{"num_hidden_layers": 22, "hidden_size": 256, "num_attention_heads": 2, "num_key_value_heads": 2, "head_dim": 128, "intermediate_size": 1024, "vocab_size": 4096, "hidden_act": "gelu", "norm": "rmsnorm", "norm_place": "pre", "norm_eps": 1e-05, "positions": "learned", "qk_norm": false, "attn_scale": 0.0884, "bias": "qkv", "tie_word_embeddings": false, "parallel_block": false, "init": "normal", "init_std_qkv": 0.0464, "init_std_o": 0.0, "init_std_up": 0.0464, "init_std_down": 0.0, "optimizer": "muon_variant", "learning_rate": 0.00931, "lr_mult_o": 4.0, "lr_mult_down": 2.0, "beta1": 0.93, "lr_head": 0.00877, "max_grad_norm": 2.0, "warmup_steps": 200, "schedule": "wsd", "decay_fraction": 0.654, "decay_shape": "linear", "final_lr_fraction": 0.0, "batch_tokens": 131072, "max_seq_len": 512, "doc_mask": true, "train_tokens": 464700000, "max_steps": 3546, "dataset": "wikipedia_en"}
MLP neurons of a small language model. Each row is named by its layer, matrix (up: input weights) and neuron, and shows model dimensions 32-127. Each number is 128 + 24 x the weight over its row's rms, rounded and kept within 0 to 255. Numbers have three digits each.
After each neuron's rows is what it responds to, as a language model described it from the Wikipedia text at the highest values.

L4.up895:130167155116124105162099130112110130130115148116103124159124120130090146138160136100099101169145130140100092112125118136121121112070144121133136105154113150155143140129149122145173132098131079099133128134159081121133150169137102123117133092114071094109109119105133091104130113140145083098
Description: Word fragments, sentence ends

L4.up22:072136118093126116132113156126152119148113162159116128116096162131163135151108114089111100116167144153135170174124123100124117119129123147088092122122179125142104121134192132155153146136139138139117103161160150138162103104104105119100077129132115165140120080106148127153131068130127138121
Description: Word-start fragments, time modifiers

L19.up111:133131099117141109154108118130145129118141091090121129175167088101137104158144108103138143148155155133089156103143125136128155117098135078118157164129103143144059111115118103137138123084134157172119152152121136089114133108148134131072129151078157168126119117165099123091104146137124175126
Description: "go" and mid-word pieces

L19.up958:112182128091117080097141143110147122129139166136131118126113166143122131152120111155116130105106115115131120144138115132124134126140105140163123114113131131128154086106111133140178126108144124098122132165103107152092110063108151118147106149102146085149097144069106127139167117130133169093
Description: Diffuse mid-clause tokens

L4.up942:095122134141138131141153082135131087126081126136125084103079121110128071133141098103100105139079188141166153159170089140162135156129138156142162128132125087146115142169122137152078078073128140131170133116123105138132105118157144131154090166160100200136169115155117136120138148108106144142
Description: Mid-word subword fragments

L19.up199:120146115164102160092126106145131112069138072151126102096079154145153126101130135097074174149126129155147177160135132090123093122109145129107093143145143109151141116128132110082138145133123171108067129112120125110131102122147133146146093122078138108106132111145112138150171178123115146122
Description: Split word endings

L19.up691:111117140139093128178090076124159108127159067127147136131106098129105132110125107125188123137156164159106104151149100124144091113097174158154114134141130130172141115123101106129153161097154139127096187137141108125119109116120094145144099137120124130096139113081110141146142132065182136059
Description: Biographical narrative continuations

L12.up162:129136100098133131094162126152108121100137077133165132082112105110131096163136105115139118128142115167095106143158149119141144126150121163149174128118125149150144142150119151150125111171183149111139110093109143168139085146123112145097092072141159131123105107170101132134138146147121120056
Description: Word-final suffix pieces

L12.up106:163128120149101127145141133089138126098126153130125139112173115153136152140137145107166143076126075150159115103155129103117136145108140112116126082102139132183093131109173067165102150143151104131107134125093098077106118095125137130144128115096114116108079135129101115102144140144175106094
Description: Split word starts, title function words

L4.up884:130155161126095147119134104131113132130107133126122110148102134147157126186102131154060154125122128111136114105149131181160126078107134099097161127119150130156122134120136122144164098117152166116099130134154114138108085128127114108110148121078143168104113133125145117131103135136111174116
Description: Place and terrain words

L4.up405:112168125141135173145078158115139099133148091139145141115163102123128130114139177078154117127124154122146150127164095110110157120111140096108122136099153146139133112126167165101160150139109127122120116101130132148147172117093131113127154104115142137130160139097094150126140143082131150161
Description: Word-initial subword fragments

L4.up395:186103083197128093114149138107121099097170101155155122119181160098138102135139105160154106098107127108066111146127107119153134162141122156112180115130107108124136118124126136128107139146118127107116133086162138148127132141130129170145171083146154127114110150142129112162097126119116122101
Description: Mid-word fragment tokens

L19.up12:149109137092143115095117129131117125145107150128129120096183114141140105108147145092120135094141101119121114120130153084142120152088144077128104135105106125141099112121113164096128113170095070140120118111120147173170115112118156132106118106089122139130102107132099160204135121157125134131
Description: Opening quote or parenthesis

L4.up728:136133117143144202123149109141116147114138112117157092114142126141119139132137099106144119105153122132115100155087103102101100063106143144120097146135164098118135176146139125106174119145111106152163158150151157131082150085119159113110113112157087129143144137114100134124130133129168076133
Description: Structural opener tokens

L4.up579:059201130072137100130139199123172103077102112136121117086108107124181122181119134092133171163173149148152113139115092117133137094110156137161130130130140134158100137095064076130148106129148178142121165155134141127125124132102136117130131080114129142092147124108124138134130161156099129139
Description: Office and group nouns

L12.up954:099150122174122165106107144126176131126126103157166165118135154131117144157114116104118120110140129152121121128138124148149129119125143098165119158144150145100147113127098134099167084100170085136123128101118143173162060132151150094086169109146110111126128144111109099101102125133142090151
Description: Early word fragments

L12.up912:116141119121112108154124084109143117138135140135178142133073179114126076079101148105143147142181115143147094119123073130121143109145130147151090105088138122150143143128117133114133115155141126133124101117130134100123126097137129148153078109113133122089130150156079152093118087106112167111
Description: Role and title nouns

L19.up869:147140104143161122131143176125123171140161104118104148036095100103140113111152170130123137120113148116184110149139104116110131126134111128095133170132135115122129133128132152130161104144099111122136140120077131119102079103093130121148085112131151110085122069143124148155142131170115134097
Description: Temporal "in" before dates

L4.up993:157108087141112100119180085138094116110126113099117132117127128103206112157149124161091106159131129086090135114126118145079142103154118098103139135114141128125160128135121098120151122109168160155151146184134075129136118150100123132129105116087143164135103109115097119151161123100130094114
Description: Mid-word suffix completions

L12.up785:161175124101120146132114138121161162120126139151128143162165145134118129135112144092136125081106119124152090113163158184139154114135171128107164085104188091094097108110124115096150143138118125140133143132110149112135126133126119108158157135150131105129066108141134149128086140085113125068
Description: Nouns after possessives or determiners

L12.up829:123158143116139106103121151103131147094116139125163125152141114128158083091127041129131110149108118134100122134160120160124096141145116082169142150107095109071124122141129122105123117118116133170097151141167100110142120086096109103133113129148117157104124102145138125160141152118140135127
Description: Word-start fragments after noun phrases

L12.up156:145120139155117153104173127119129134080101110122128179107154103148112136125138087101147155145116130116129133160161137113129139121144158120137103095103142167114069135101137078164158120114130146148072101087128080150114102105163112136131073117112131119092183161095156117119144152085121120169
Description: Mid-word continuation pieces

L12.up858:104165120124137152120133131100093161140107144159109130144134099080135149155092097129101151138130139125142113122117133151137141125133130162106151165126160152154116150107126100167112180157139103117134104146130115129158085159135133068134130094089146138134142113107161107124132137134185100100
Description: Place-name completions

L4.up751:136153126148137135089134153131137113130121132099133150149152137125143137144108155091128111095095148177195124115154122113119113119129122171158103233108133086130077114079128125127142099151090157120164124154114099132154113134141149140121143103087136186134094169144128168104106144124132090118
Description: Biography kinship nouns

L4.up762:165108099138138096097137149124131107091095110117133135127139143113134113147151116079141153126128126087108134172088108104173148114120119151133136125158183150133114063107133108123152128097150114155123147150132137133120149103110148105174101125110153119096141124095097149091050111132123128116
Description: Word fragments and place names

L19.up34:112106144106140142143115149090131106105105126154131121134069125170143156119125114178111099140141152131139103121146121178116113127105123116093158160135159127128132156119102130145093108135148097157094164133130156130141105138085113109143147089132108154127163140122109070131167118085104158124
Description: Title-initial "De" piece

L19.up158:102113161110144111122079137088137113047154122115104125105135096137155118121088103160158160169147119105082151102168141147108145144149133062132106157135135149140111123099121133168115102121179147115111104079138138097147120135095158103134157095137156134089155155180133154136144143112144110081
Description: Given-name fragments in lists

L4.up780:087109089143172108147133126116161166184105155138100125149121133138123142159149098121173155098118115100091166114114120132120103126066113123121129143176153107161161112124167107140101129102099118125118140155128118147113167169160151119157110152117134100176139117094164161117111099126125130124
Description: Institution name heads

L12.up549:105119126110114120118174127123171068155142109145183138105136166119083109095153128122154147132090155134134067134139161119117150137172122169095108131133124092117118168113107138151127160117062120148142126145107161139164138128180131119079140107153125107183116087141152118131118105105087117152
Description: Mid-word name fragments